{"n_layer": 9, "d_model": 256, "n_head": 8, "n_kv_head": 2, "head_dim": 32, "d_mlp": 1024, "vocab_size": 1915, "activation": "swiglu", "norm": "rmsnorm", "norm_place": "pre", "norm_eps": 1e-06, "positions": "rope", "rope_base": 10000.0, "rope_fraction": 1.0, "qk_norm": true, "attn_scale": 0.177, "bias": "none", "tie_embeddings": false, "parallel_block": false, "extras": ["capped logits"], "init": "uniform", "init_std_qkv": 0.0383, "init_std_o": 0.0, "init_std_up": 0.0383, "init_std_down": 0.0, "optimizer": "muon_variant", "lr": 0.00168, "lr_mult_o": 1.5, "lr_mult_down": 2.0, "beta1": 0.95, "lr_head": 0.00921, "grad_clip": 1.0, "warmup_steps": 131, "schedule": "wsd", "decay_fraction": 0.906, "decay_shape": "linear", "final_lr_fraction": 0.0, "batch_tokens": 65536, "seq_len": 1024, "doc_mask": true, "train_tokens": 401800000, "steps": 6131, "dataset": "wikipedia_en"}
MLP neurons of a small language model. Each row is named by its layer, matrix (gate and up: input weights) and neuron, and shows model dimensions 128-255. Each number is 500 + 50 x the weight over its row's rms, rounded and kept within 0 to 999. Numbers have three digits each. A neuron's up and down rows have the sign that makes its largest values positive.
A block is one neuron, or neurons of one layer that tend to fire together. After each block is what it responds to, as a language model described it from the Wikipedia text at the highest values.

L5.gate19:444549491584515410434529455393546457477523534523551519553561521466581437590554602428497529494461527549549515513493424485414517531521499501504475423579435584473576431542531436544468459514425455496522560424557504489477434436520575492506497546499469510413510490471503540432526583502461464521492576496583566425561492468473398499570428502588574406476524406425470482547481496517473369501433
L5.up19:473443477523532540513498505522498492467495578466601518553524492540467480568462543576510515578467458513602508482498460507508442491524541506511672474477515478493505506516517554490517565381412495531492422517494493491574496497434498479518495476520453482406557485519528534496493505475473421481478549532446522501446413508517510575523417466484637392507452561458565508453505461593582514553508
Responds to: Opening == or === of Wikipedia section headings after a blank line (== History ==, ===Italy===), plus line breaks and verb stems like appear(ed), follow(ed).

L3.gate136:541537518534501568458533527519551480436468606507447395410543472458567502622493465422554540546554400508455546507500483461572488487527555527539502496613575443503469521466463531518530644480505485435546512564454508600492503436516439556527496459515468486532511493481532543428493450518444567448586486472615445484517493412406476401515462524490516418473569513517526555465492410523513473542536
L3.up136:533394591547549518474478563563560455434616494482541550502511580383480424588573439489490411444521487407463545425500498538535493560484511492462583586579517514525413505571564512563453459552558552515532444505577514469465534467483564499451502496498519563572489473522503573434505434472524503566447510521473474445476517575485505602590470550552520545579529518521529465492518552486543557594411
L3.gate226:461595429469459472537548495546551495467401472562574495533500587512505465606455574478560550532458489390485559473541599549438553533384495549448548540509430488482533540503462546538610518524474496529511528571453408577524584422512512489531596497474478491462473442497514467476491532531555541511413456615478588603459488602479518517490531505459441434469549533590501432618407527476471557514473
L3.up226:415497500507615553562658583529515460485466411471558479549504467556442492619486432506488483506503509485483501516482487500527502549531527474379503567527498483473540509472517446468461465577407443374472467531441468420490475465469449494481528537495462541499453448515586487438485512536535535526414446500546593505452477584470530445461583481513540520525522507516521383559524471612437587473551
L3.gate365:514546518488455506483415493530545532430494478431540537483461476463511504529499475523527513419548537534496677482467467525544517532483617527357554456499443464501429525511524511500554527533463548492606502467478489595627466481548473410498433423448552494459508434587555438479500527474516425513545476503404584475470565489406448533412446531529543575470497517527530480494519497494369551574481
L3.up365:510507497551524560507539484455486495507516502517477494516512438485525576532530508644461517502468417529460495390481469542514457457549513483530490545543518562477555462492477533534522359458442453474505546483533538547515356468524495595483505501524408486477485470547391523615477424442540577488521441460534547533442482449590510515591416535517437469507492572482569432604470506431573443511530
L3.gate412:482526536528459502514392515565529563574479508467430480489523452482482482492539421491551421565383494380525545476514442551547556491592477520505548442479557433554505381352388520555489466483549501439527420461559517511561509572483477521420428485618500464482551459504480451550520609501573601529491566492501464517516504489540457491589515358527476469490543428533517448472471523458438501532469
L3.up412:480448643509470586608418469444548507467478491480484560528496573577591583484486411464443493471576509481450465585502439496449508632478442490522453550592418570496557497512524476509513438544502595555541574438513546489621531524539478443444449492580472557539511518586512507491473470489477522548523561568534516507475530530515486472482438496519488572433420461520502432633464435451423479516521
L3.gate468:422468495490489459501527544514482497461480554542543550555578467485471514459477389500430501465526453498451536447485525501565533540447396475416472434481545612524479470530493531455415499509459453511542463583529537475498469532357543531462470477472495512551535564523522532519527446598500517529555448552528498480393594503501469474564442570441579495576519442472580519561482423529461553561377
L3.up468:515537485559451479335476548494487545464478499401588423533544447507424542487440556488460610471552537436513639404419498438618469551474556555459442531438521517534555534472562470531530514518552400514474524486600524506527480544487539499530447487469466542576520438496492519563472530467505451494569426513460473476510433619490427485528556447468569586582452544411469463541554482525450465475483
L3.gate502:530514550515459483580482479519570531464513544468503465535477469630541534514525516560530414509507520399520508571545484434493536491457481550523430449545488515443553565575538513468464575543478521438546499463489493426484488416382518513534450313449548508559482499533463554612501512520572501529512558600515525614508536458421454484505530514496438552417488479520470510461471480543467553505492
L3.up502:488444550509446521354534429493505538490533564501531491513472450435451504537448506455510459557587401553546564509471549448534541464532409500417533556484495511623573506529530484509485592459460519441465452475469479494458540496486532519540476365406509590505510536531442571457440467517392533497486478484513540551528474491448473495495496425460550536565524533493481425504511451385594514536564
L3.gate603:556463494553564484404563463526504612441475500493438542561427442566440501490530544490549599503519533463608470590552508456496494460439501531461449508501469594455556447486458398402586509505539520538543453500529507526450463529523425572450488535548563541557590549591398426651516486464511533571574442544477513522475474517529493551465572527490554602436589517487432511489532450462440361407515
L3.up603:462505459614435503465522560415518513539497531525544476548503548404494536393494437499577487492531505405495552440547448544407539423536451496479440491516530492502495475438497500522506562552551548520475503498495554466400555549517481451462428468470499443626568515389455561479519431478521508529491521445525510427550561476465529415465482487419403483489569552530528468494529472516505446443476
L3.gate927:490365520556440504439398493527541518504553477447508474459524499505542524511476512499530460480456446406488586512452481455518532474465599601435451621458600554472462473463507482440519526439521475449562451555501494437518414540493517571450442453499564463452570565596488511511488531536529559457475516565486574554494548491493457419475453475507547513443516532498523437511471462446442409529431
L3.up927:382506553596467439429427507517525508490472472461505520559502526498471545429445443533541528493444468488426523501463478413553517537413519564544604535481578507502457420478541538466523609506445435509469504490557451456465509536433550465412545493531457484501699590575433449507583507559490554493445475522443421436495558553471497478547490479514477487524519449475502410391521480565474534513513
Responds to: En dashes in year, season and page ranges, often fused with the next digit, as in 1864–1882, 2017–18, 1301–1310; also mid-word pieces like diff-ic-ult, Ch-in-ese.

L2.gate297:470476531457502443523473564523528497488452478519431407527570553484512485543566578487523542522443494475514541548508375451601423499506508466466604442451510510565492529487532502486526498487402598488469475528508445498484410485464498508564444400442438504499526467482467544414540576540534513554498507526531484524517472512487529481578563451514575608480539509538440473439575479548417432449438
L2.up297:542550446530424441486480448488517496519458447511497446435588457415510486468489501458487560508478534503455498498478476498480515518485505435455429549468479564486507506436484489439501550457410591517534468357503571534464489429508479382457505401385486480537420518521557564516461514505525523430531489554476407469535554420473418514491464555563579588530591461457497399533459510448492446512410
L2.gate348:449477486544558497424538462473477511488453485507526482381471511479467494552440451464435439474601443518642554508528503384429525490494506476554445474561487457483468494482579509502586501538501547482474436423456485421521469444469476543482559436504511492465488549491420537440464465472451506514496476582549484472552498510449549521576508577422425507470544458511456525493586504534558490560466
L2.up348:444491486483448481429517449417582544473449503509492426531557569462451630518455496524524510487508428548550463530530489523487547534554534494448520456444518565499442585423495491493542432466472542595400429456540597448366555458511516596539465516514633466465546526535574522539490450561518518538495486525569472577513468509404507555536543435381548556519570562457510567537502503485522556509532
L2.gate513:488483454491484475539491553500583523549537457571444390517516492455525528483545527478474523489492586526491559534545538515584454530447496549493478504483536490444516504508440506429533529537495540491461425513503576488588506492461615521534577444512514567576431461444389518416505547496607604573569481507466471454524515471473378476539361532421495538481474454559503444565481525550503560510505
L2.up513:577484446530474494467563583441562546506538482561480513515484576490524503545545500455547500448553478525472599558483525409600552490474457451481517473502532497536528521527451497520578543601505524489499402453483571493541475417455518504544580508381501534541485452464401488447490506519518596498579527527478521452521582499486419563569387638470559509460534521552422445581503540552457538464512
L2.gate589:572496491620526498482507461504448527452501567567411579486599549452525481520555473483474571567482492523445535489548482416484481545421483551482583458554625501532561481525522455514497572572445451535501540527438582619545570501436435496515527393484494485540497514600588458462520568538548501555436467490470547419568551465494492622485489463478496528436529497490424451484449556525471454492492
L2.up589:488535439527501581507406462418545442382501552458469574514482498474473548482489536467532502438489455429475524512536491456491437489486572615483480522517477562417483507427495460468428483494609444461558553495490510432505507475483521586445513520370487431511524468405462527534604534469515507529410454449471490481475513412466549450528609463463488536483514448396510524461542568444405458457439
L2.gate660:638451498517475501559466521457512518479469474473456513464461445588509496393544436426532383497543587487546539463437514453496467490513500577549569503427495564458504487518480477538515486598437464421440579460487436391537444527492451490429546512525424433533493488513562505417480492445516537539540533307502508527518629432504371519571511489460467496459451542484494456463532517490464475468498
L2.up660:494482453486514556525498459495591572476576435413473516527593490489503429513582461516560424580498619560514478520519448451433471534559483532500476466465626534495442530487543522474537536557468457519397534490473411544475500473572472532436584496518453580472495497458480493388454439439563522475623459456511523513440515511529436527572547507475413572504473533459464495559631511561429535488498
L2.gate865:514446490516518546563526491445506527477558504379479504512524514442439521583540579474544516517476580541461539495460451559475497430452547488462429544562444551460548465519469452475476526438465530532508597500567451468405441449468476425535484427502492453589476456455397513502478493478481572459545520649534513422524496453534468503511593522571537543449543530601492446624514548463504480530604
L2.up865:517411446555568461474544578510346452576558510510579493605490486559608466490529451479552528522563453438516555537461410551559556491494392461493536494502459533504510436477469549498465553496459532538543450488485532495472506443463468404442529485429487448483502541571455443407531590472486479570561491549472481507500463478424415494532505539453403542568506484452453502513442486398496505498564
L2.gate944:563521568542558562570474416482483425513597585499533463536527429493511485463527528494563505450422485571487491527482527549453504470513551598527480521494496450490398466425533449416591463493520533511504524386510463515536452460559522530613519476432575542573468467446433450465547489515544521500534506462496498532454467503456513453501423485492627438491551461470540581430486584499417476483475
L2.up944:524467488548572443528502453447523473492456553400510464621442541539556487508460484468501530497486573530490542461528515510457541511581375512544469516501574505450494408489580444477436516486552501410596546379492510401515493437462472524401520536478466447536504581549427526519415543460445553554502526547531516527491541523489471445402511486480607481535533577454599570551512542473478484487482
L2.gate980:458554580547484544555500468608440534416508527458396410503468520418466469539520485542429494496492480515448538505534467452513483567471565538464527447533504590474447448463507568530528585508451556560467518425506512578437459469487450451501535576441556435444497506509487530562492566510522489496483481538471425462480419443496533563477416480500492569414581533448434461454519550540547468514335
L2.up980:532615462500532517534538498471449475493505508428532537445559535559527485506545464392548526513468547455486500520565400526574550517427492500531443541490508458487484575546447569475516561531406482471424491540445557497438378408535449419484578423517511517492479434569485558480472471451482452496492485427445496539567504537531444602509458600495537562495492576489591472426506572465502458585435
Responds to: Score tokens in football match reports, such as the dash in 1–1 or 6–1 and the minute mark ', between goalscorers; weaker on mid-word fragments like st|ru|ctural, re|qu|iring.

L3.gate69:453452560576477534485440540441431480511484554417547466478615383497481486478527572425508525464462568491502506548496464462507528480560537429623521541541552440545490521539507528624464487452469580521472509509520457543432547555440503462537615536575445516453449445520588555550471541517424495553509536483417532459549529492499505530510429528552533498564497502501490539485577481496580489470511
L3.up69:511445552631528516469473496450442538460472469473529452457559416518562413497469513499501466486455543472454492544556511491454471481576582501470531421525564464491539519476462415511451528413503496428492410518520447515418496561532579465506549414472402509527451490427573513522521517473405471442503570424467553505508435498447530545524521506498518504579533467562469496534584449537504547517539
L3.gate72:512530466544497489561404457423491501465544652461512524522535474464530517543459484527519428472521490508490447460485488489409553543491606448518544520587546512402418497474572479553515516470511483524479441502489526502565498417541452445540496485581535504500499494455460520468585447575480514540570562471450579499544522496441561455577467512542567519513540506602538463550544630533485477544406
L3.up72:538556453504526506404480589543400483466546550500471505553466507452497544474471488490415541414455520496381516479446566486400532518462472378459446499515473545407453499444533450558423449441549412522509464488556510517561497471539450460528459565555516498506472489515534499444481427484481530531523542575443624469542513550460566473449538489509508450563519467597576535546486502484537459463535
L3.gate124:558483519472493451556597497479495532384693426593510514477552473524532485540579480513594469499523448476455486538563542505466525428520457380467486529554498522494524489466458480531438438436431515506450538472502532492529517566536484473558513542568520517473392413469525499523468499479397513467538492435469560567481560466532507655462397465553473502485573474503481483512535466520574472510544
L3.up124:536479547516435523513441525410469461482545526434475472524490552514541484533490442486526455493562562517549508447490506501382613442454462513597428519515471536425432579546381544543420481505558476488434533502563597478602573519519551543561436470492535462444475416521551456487491458492412528499606533504496532506571454532427519474442425496498516637479538594482519482531487478590550466413535
L3.gate247:503502504541464491547558491460484420458464602489476485525550595530426449544466472480594488433401582450449544473615533512445521499541572579502507468460481442530398502572548545466456564482419580441451507446509483558505557517573489453448544481551558521461550459448459500442596506407526528455484515551421526577552553494432524582461375509596461595555547434512474526476453570587520463517461
L3.up247:451433539464564502436476520455439478531516481530536480431406565441395607466459501490400467505570518448499427470562494413432499498449581478497614452480566535460544559463511449537512454495454490431615503537478486392528556559537475547513500499469484460505470478531469461500472398467531434522496442604432491527520470481485496488455525453477498433581498400494568548507475523523473494471469
L3.gate293:579470453451462420490442540537501503570527541480488517394565469539522482449497550451382455482540410484482546496470527520400555415386465536500516369502552493494508532522512461547530494577429516482487458494477531470529444446491440568442489468485448475447470465580501537488502580385424492488503553512525492549552531428524458495529453515463427486466520559451548449506477530481496452407535
L3.up293:370521473534564497566503588603544458618586577454426458539499630467589500469499447499409490512570551402478514521540556450476553450461525413508510440509502442559446558418487511476450483490526422537503504492498481537398514458454557497511520483524490524505443462463535605519523487391480487514454588528448525467431532518519506455501472503484513432422491507529467549465503476547586489525416
L3.gate453:461548522551451493626533507506473520495528451562507538535658506538573499476563560497473441481538600420549526457471435558455411469474510544496473476445524525492507495432542523396563534486546411541474411527515476428506442497591451467419493468541432475413518508405601469483458542415489437533437584446461543558509488484463486425485511468498452539445582515469526540490459578509485526503472
L3.up453:553445515533516459505546554479459488533509499492579552500568504568521479448507511455486544534491578510559511531474468414470349505480445490529528554556545405363493583521604404514491403522481569558364488473547449530440419527452470511513493516500441464482559507490530537501443516553560502523462543587477481596529536603463522515426493612493409484468567493501467535432501543535517481452512
L3.gate710:500478461474558502536515572462519486536496567460418446451419572580562560485521462459568454510580412451490532499509517466434422489516512486529494405452471505521483484404528431535424544548520453423603363528518469554519499453481436513523559461543449535495513581521522559503457521484524397470598513508431495521561551503454590496529440612555432498519511497412470533490588568561478445492418
L3.up710:494453484478508540391547506462585491545549561339547489450526530475537484566522507547447464430572504472500591397510570467436500600428536500535433450558503472418486433540559571473449491440507426563523527382513464502532364399427427477493519456510546413515452470542511560583377547547626513466501480484444489534486425554499478584494449501545492519442505448502512502518628530552504419559579
L3.gate904:465516473533519477518439521549522538426496561533523530600482499584564458440429462354539374505572443489520477434458466516383530491424480465483385487489455418551437512465523532442531546523441404538477499551472474403459557502553466500473470511498444470409561496476481548547552463511521472497441478540470636534374484557482530507404535471616571545490475570558538552595519475512503546480540
L3.up904:485632499460527542535414456501483500470563537541533403487478473650498534476518494444478503516534487483452490584598506471404593453420532434483479543530534430561439443469418462436482453452424524507546532480536488578537442485488423549380541515544472481473479481480487544531519583482572500523524544515477508462521509560483530533457611499603491486469464509586597473491499481438670555394462
Responds to: Opening == or === markers at the start of a line that begin a new Wikipedia section heading, e.g. ==History==, == Gallery ==, ===Dundee===; also weakly the | at the start of table rows.

L2.gate90:469473503489502478446526456416491493492518524520468433437477493575578418542523519521521487432533537594496454520403492499481471469518486609415624576515499433478509516504494403463557439582453521560454456546539546423486473547478498478570499520459470594392537572615492542479437492452537528444528544409567510449344464545527473575556520589520444491499458445447471468473471570404524475423496
L2.up90:490473468528435493545489511537568554529509584403515472518494491544597493534408567495498513518519520458536473350420522541455489477507551605401516511447472568462621521555575416405456544455476528496544514425456542508562464525469550606515544539452499540490367583435485648563469487553539512560571436476438479500493553536503473603470430605479513482618605511511505560491457498457450503406515
L2.gate269:474439609517490593512426478403448504467488552513539484484489486543461500370425542477473460480525420480518452517502455561572488467592520516528534520571497433562466501552429516487468457500497526543535416455449628493543462541488495517515341483424532487496394494497486566521509480491496482604490581581442500421430454403567500528443437497499519528509504446554554494486484472481469509447546
L2.up269:564502545416450438561522501373515454449514447549476462535537488520532420476446507585520494546546519502536512546481447539433461574456541531546518495523506538543497416401484586506524374438449532491563446449533519513485434521510549557511404514516431513520405503503419459562503447470524420555461549484435517441520481559603462469476486543484472525618530426434557495509443489415444552503528
L2.gate279:444499508495455482465479545464500480442514542661468470482490572624511509516502460561495505492495489483462539509523555608507531558522447472467453511520480555487447489407532527550492411505450489441476452444547477439487600488494477577487493498538514452543458516566595480503403520477462428530522520572475467411554463409564546479458510535452593485584456461518540526453464519391530471483572
L2.up279:521437614422428549479545557513556462525446453529485571504463508443483514516531502530441412445465432575516512537523538381480442570445506515524565414501500529449494531566501489513512538515448534467547458519411470478440444466499547491475579414475478488522494476540500442470559447520498526451520538446433482536516465458575543428509420473519545499467428514452454505483457580504466529495509
L2.gate618:444531557538604472463435555581517515502545508537538474569505538424518553497530473521495547430455455428519495468460507549584449543531607441459559449573608517577529386432431592557448559491563553523449434481413557554477521527458578500562554482422542392475388561549519450559541527503463451466602495442490432499556523514509511516552475465459456498522453573467540483495445459556483451414481
L2.up618:490466379492585345521450461520554496509516529500504486513516588471484434528559538507445601448442401480505552416575524535509502477448559514547557404505505509545452442492638431535564447510470484520531467450586483469474493495492532517533479518426491439435422498538546485491475487534429522632556595477518634586528451461517523607453495511465535567478487477500508521492391444497544500490454
L2.gate843:470414540483510435554498480554488410488491545595457444565424445496506543526454488508483474490555504493458427439392441493558499481432520518483498498488509559566542525511548486435415451445397530544522416502438331482515461479511447524490492456449441608517564498409512482538515509458545562434525546530447526425463418545536461453432439500507439542525484468546411481433534609578515466453438
L2.up843:462400461435539491488505511483462453454411490504480535486433443427436479536607534477573547429565585471551515505566501489433443494464418515453523464462513504473473555563556445525549567423487525486588441552480479533531465524392534459535394417525500576483552548546502567500531436584429442472533449489560503462490461538378489413508457537523507464501447478508415443545590516466521508484435
L2.gate859:521536554420534526496493482516446447583520525510512499528498441513565467482536522464559520483527478530513570493485513448377477572618446473478475488439466556490470584508469467481513571528584467411602458406462518488465437421527527570410512567490490568566607574486491497399514533551438463543502406577489436454571452488575526481536596470455572501528503444461485517461596546517505578449561
L2.up859:506505545540440524486510443476460549455474405506518478461378496488565552353463502467482510457559509484585568502393444494546504530503388522461537506478447453557390496504454524465432477416529467472562563560546466516530478549534454476447448467393481460581488573561561475433476528540472514608548548489529507508532494514509558481463462521482459524522489526595474498481542555463483435426459
L2.gate872:489448451432497495472594447486505512476506427423552479480451498485423521538477601420510467483509401534516537475467452576550519523537514403456559549482517548494513412476515470445470533452481604531448514504532452419410550491528555463465559528489519544553567533469468548558458471455468497422545484409473553582557450416492440562515500509564530534509444536414566501415553618463489552491515
L2.up872:546466474481556499497402502513515554564395496545516352556494494530441497486531548484483530482502567466590476539470470509386462442418507456463538584525449610376394555478648477523517579445499500556478412547539540520471433501487482435503518525489543446464510475415507547523530464477498489441444495554562506506526547631513556482497538495487510541416547591500571553475482497579580491496484
L2.gate927:517505538527537462496463488551514541444483446515585518524540385518435403443542393449502452449562506479448464505473496464474517515578459514505508540541488402482466509554411520492444425462489461493512421475529486417545531544458518613513434502433447531530466485545430583472495599490546494572483565535449474510464473535515554489519521519500423565544520577485498454543471621484440550510516
L2.up927:548523363457535489579471437520517526580500479521559461586539454386513503472512470498482513494476536516531490502541516417491424465418411501529450444504569475545542510434488507509543449397530471504527551476545521485565549501516520515533453504492476451578398529535506530461520489497562424493416513349487418594525450516414589478528544520533538552501550583509570465494359480511414406540548
Responds to: Second word-piece right after a word's opening letter or consonant cluster, especially "ro" in P-ro-duction/producer/prosecution, also "amb" in Zambia, Cambodia.

L3.gate154:523513520459498409483468520568436569506487483418525512507582443491518455529552386480424484533504514482527483476384490522562402596464549416554513517571531517463488482580540517393436509591494530467569505427537507486520502542498400448499493435564463443444525517501456529427602561512521517532562550470569530342495570532521453441490461547524560525444523448476601485453554534430518607513470
L3.up154:626442510446469495516398407539470489495455528435538479469445562515512482599440498530367573463516506488398525515584555488392462411414577468487465527555328454600530502506480430545501441529541588448443506543523606547481464560541479511427594502491468494492590520462535447426545455509469518381414544422480532488478478455556436506478536541567502524466478496397466465488535511555476474621479
L3.gate190:514410457556527521416502510463547440466411548556595521527500393473459530528491545538517464427400434560500468526577483396439572497467456530518463402486523457455475561537531485551511519639499478512568504534450421509483441490482470468503583444476461512493529448551458510538480577472565527491531473445499566462544516558504453557491416588464552417497496473531505514442530490542511553429531
L3.up190:479509461441415506486491564549512575481508483566448553513567516546510491515490638463491503505498486491611484449451452523579544491493537493568514527516484536392459537530568488440516442628449555489465460537564577538479453492542525490487574411457516606500428481491580435582480407511449402503474499408521472458548480543515518518523527501503522441524493514417509556608465591399506520475462
L3.gate354:513524456539590452574529455492506463533442583483616412503539471534574446540422558517445494592503512555319497549436447588530487569487475488511522466489574515435497592497459528444499540407478523422513511465481455540514416470473469526567570595468529511526508451521543484521468444491459543553480530467543513581555439490526463470527491530519510508566444581502483479498501481538540494410500
L3.up354:520512525469499509511472597487456480470403516446491454510427510573427563481471558492502466533511571453483500582502419511430518521493393471433558514498468527459483481449586489557528484436563475471633444410406541444568450537557580503548515554508474624499555403620553520589523507537486535553461585549546544490545448451555498452490420545554444523641484383521531608465465584440498515503464
L3.gate391:479577486563479520546498507625500419549397601503557517481556610502460479418485566501509534458500476530506462536549529441527502530605540525517532598487476469466480488589466485518529466475460588417503488522500425482568449452445465515431594553455464562514558531563491493512404497496466501477439542504453432492556500478528531504596485571495491493532563484540467400487449471458499574548532
L3.up391:464471387473451507369485560493507511535544479509475534470619416509531360502533499514429453419560493560435445552596511453550526534538461507512507481463525565553536455537541437539519438486484439564587465565470468461453484642591522499528469503527471481569384568544476553444477564502545412475441528521520532468547532504480480463480515439527575461515511627515602475488465561463510595617536
L3.gate403:535522467433548422414520459490472531469540489506599485555548482563419488607507459539497470504559480570387487534455534464478489533576535542545535505432456543509520431411526570500487471505455539512493520527463575481446439506560537443429455433523543476473472440462470451487413489500640484473526447508629554495429446520510513513498540551515526470524446519501584455461539476479460467464453
L3.up403:521541574501550462613511484435458474500438453540505496448489439543510506417513452586508494480497600510465517521508463465482395529563479396534461438464453469441464555521562528566522382500458615503427491449468452415485495550529437437505427537449540563461533472493551550491521502555466531454570532465494457383450593554480511464504513599610610435502515473476466514470481540561491568576496
L3.gate421:599459512529423562517550422491497534377497549451611652525521551433440558547490422472549530563490498531493474434405534382467524501469408544456471491517490444506569428511517523528531525529434478554556491492523501528443443503501502618487423431439529491554512461529474429489423633528512531500416546507494503444529574435602519481527483471510507514430568554473463521519481500482518448505590
L3.up421:537493537470429589461479492542502540458502424528457470477495595528456559541486566528429521506420649522635466536518528371570485464486471592514494482548511503521519426521563559499517457503475454535539499532407618532566427492636448373527517506491451539389509538563548435471489476478442552471598523510476511514549540451549522510553460597489503546501543434427468456461480497507511504429484
L3.gate571:395400568476454492575542532439424511520541497419530670488525528436467401551436507506484502501461488532539493547562491477539538451517563523426438514460527467426508491447557486497516536530487584523506494511412515589411491497558465476553507470478551488481517485522521625464506468508423525441535513485537468388512468457505483448485502557540560558548545447476527450517466558586493396586486
L3.up571:545423487518496491475452514508504483424469535535467525509452583472508482464441580507519457479465475470493576495466541579490529535559451524477592597517468484460564501417482508522464545501510500489546549520429506423511469473597377529472437428490426559425486418476597505455434468378511539489497372511507473545434535563487517439499548608579632559535367507487493528515589597466453483436468
L3.gate905:443455473497490481451505582582414492525508515533429519568451522578489365547532530518515498474516559508536492440458502473500501562479509512489483531492514562391513555564442448566475508421514478524496501626531438490487544453529418462537591573454534480570481543494425514478458495521461487480531443506448537432601470450496531546476564494576455499570547477457421407463531560499493556516585
L3.up905:431422549391508432492507537474549563556453505558603438550502605558487494554438568507469568502539493549516482584514541554453586474462500490559452573375478472554426466544506426554538483501450451469525492444486536460518453437482447460485441489454482486536441530434563602452466502478549563505426550490530468502467512556551506529600507457515448494560577464473489523540572616515532493423509
Responds to: Early word pieces that continue a word, mostly "ro" or "pro" (Production, wrote, frostbite), plus "pl" after ex/sup (explained, suppliers) and "eb" (Barneby).

L2.gate32:429509503520510519488513563434455510507530514509535474507412531461487545539456518483553427562490511565482467547503438508564486444456482516479499488556504515554445461494547547600443460437551516482566509472443454530464400519536500451557646479569495472439474489494464494518422481459520464572534465570503500507392519481461542551603444459562420572465551521526520532494595452518486521520452
L2.up32:481477519523474467489539514508550446470476561510511514493464454460480486481486541542472462446450572492516438592558404534560534441516477434467522509646531493547486458470576480583482485470534488418616515493508523543568434554514581434505611514495518559474529457553539512533437436539463526501539554502469433478523521336546567465563526437567466562445407499539584476525538508517447434515429
L2.gate134:565422422459515480566546478399508362568488528454571505478519470475536435506487439491389438502480440442497510444467427448451485517521534462541512515482564521511480529430443465555480528512464450541410536507487518481428551511543476508472552473519519481449473474428521482537626504609555573553530470484443467464483517479522547570632616523509537499525546477510504478494500561560485531494536
L2.up134:479547453587505521456491400554463538418471537506527394506499553439520539433457426537457502475463500440480421416538457505514407488445433500516469496544549472490509556547494465511521473460508532517429532483502447456422473426545478493537462493564533424492535536475476422481556526566571455540543507494429521540561529508469569575508542620483521497619516420471607598441452478535487550414524
L2.gate213:456547464555444464561487531500508436485488462476390521518461446525562501474494513431499438559510517567509409491532458503485516452529538477537530534566485519465442559430443522487540454476513483554469558509521513396418517415462614498432487531492591455481422649576568471439480492627508462596563412574476408556497460534432568528507545625531523521440465436588529471495595454559443568492544
L2.up213:496456481567567520496426594474462525530448524541519547465504447447459489575465534478508500398548559457427472461527485509518539446493536504474597523490429424481455542523497437516440481394562433395477520523578426394446438493459453585524480421488448442500548519571618581449531503626443466497516514496492456458597466484493472550510558529495526421459399489565495434459489510492469601445511
L2.gate243:524434501548478506429526514558529496574543541530391431555452564497558464552476494558555576595541461496503507421527448617563473530520485560551520531604515513448500491516479437470596505431520445490478539440528385483482525549415418583522576561512534487524455498520541468459406479441498422452536446471491411435499554535488500547556577502553478492471605475357506435523521433508500509481507
L2.up243:492494576552529484486546547483576476473486447519540456485510455575506518550501546417526495518501470539573484484547545585559502469463460623415556504524533569476485534471561510423649522435476584559503515514467577519516538457508481502393412394525562534528481425534409512470475450501544458503484543426513523470460437503430522435482495425443557437508473411472396425512500494462438536520491
L2.gate375:450565519437425456445406537493558452488505550464531453515518509445518446526529475439466502434533503460573420438584519482503497443475473425521467417541505553542543555483575534451570505418473554596426448500481454548554449521555446523496533459515527534540404435426484431450502423495432498599540446476487522464528457572453556590525511519477393572516469557523449496545542445573532437467475
L2.up375:507457513462521512455535561449500522594576510535486457515481548567532566532532506493502505493643502564477546524514541450536548383547426476491508463511514591507513535486463520617540537515488513391480512458460493582543462473435556532503453592602493547467421433539559562544449437557497540541470457516522486455469482507473394494570488552443431547526557528569457584478477560495484488594489
L2.gate425:529535515455494472485520563409516446564427548509448563441559475524496538459466506527536607526479522528456442362507573529375467404521485678459451505542445549461491519404505439521462559485483441561452516545440519550529566500541446509490467568633453540432454457605573519536467559584493579444453514488510463418446575637487502503536457504474535455552542498505531503549440550411512522440450
L2.up425:491537546492528473533432451458493502574483566562490487506471495519550451461474413551488463449523411481484448445479567480440540569518531432616373496452498484549422523476529523525522457449581416492455490515534515498484586597464455436507513506510458404558487519418550563491535497540484430545616567503543560585565518465524483456449559528520522507402556513469600479459472516519475498472451
L2.gate498:516476416485527463437446498530488570501415535544471444603408461483491531562506508543505399521545446569443485486533536449449512467431498576544505492536501508537412456505473428523620444477460432478484490586444464513468361557405428450511559519497504558429502485447502463413469420570450474508525576462459463426434527526451462560423472507491502599488470503602442535435408437501475551521466
L2.up498:535458480420496452512582504551569580508486555488432410533459499541473545548517546498554524658453515519427552452497430567466479412555503545493522534543521467607483499528471498608550533567474458563483597563462523369678513452454515496548519553471418543521584531546492453564565461415562534502471510534537427468477486559474543596570477571494463512520450435533499508510506543544513472563526
L2.gate663:494430497525464561398507553553437429406529519393556503452527512455533463392449456547455418519590469534450473436586451524502484460406590530402496480568436455455467502448542417539554513500492417539577509504463417472474534528497476425586453441423430539499565515495499488485480494648482453543472499483439443469500499505576527475513585459473510462481535567453423380509599539526460495473589
L2.up663:495449522503465535486577576509449510459466495574544521571567579463494442546529475473558453557460543548526559428570525534510566323462532511486424469478528463451502534565491520532596546490495495507439607452613524478464492580460495568439565494472481416470422537459622486533500572537520498457439480525406452511628502537476507409378479535414465450480555527500590423464525549459601548484548
Responds to: The opening "==" of Wikipedia section headings at the start of a line (== Biography, ==Track listing), plus interior pieces of split words and names, such as George, Weill, Montreal.

L5.gate124:494422494517514528518524551497475491513466542481473539476468422551515565468499586560421586527390511468423430512514564474451514504446428478497527487443517569418526616497603532509537519460600530474430398463439432474481576446440437470576512475509548446554481474496521510506408505597494530472489537438453472493442456630503564690488459490462533505504504470500483447457456495522455517528450
L5.up124:466477525552485578556498515430578461435515589525556425377516398476540485558548511521572438486400529584376527523488492517451492491500535485463520581483559527445500512464432576410491473483514458521559499583472419511506471489531489479467590491546486473482499596555468475485480509417456422526487493470487507558476391551522510529528499508523485434478501569461484471436522520540478595515484
Responds to: Digits and dashes in number-dense lists: match scores like 2-1 or 0–2, ISBN digit groups after a hyphen, and pipes or semicolons between stats.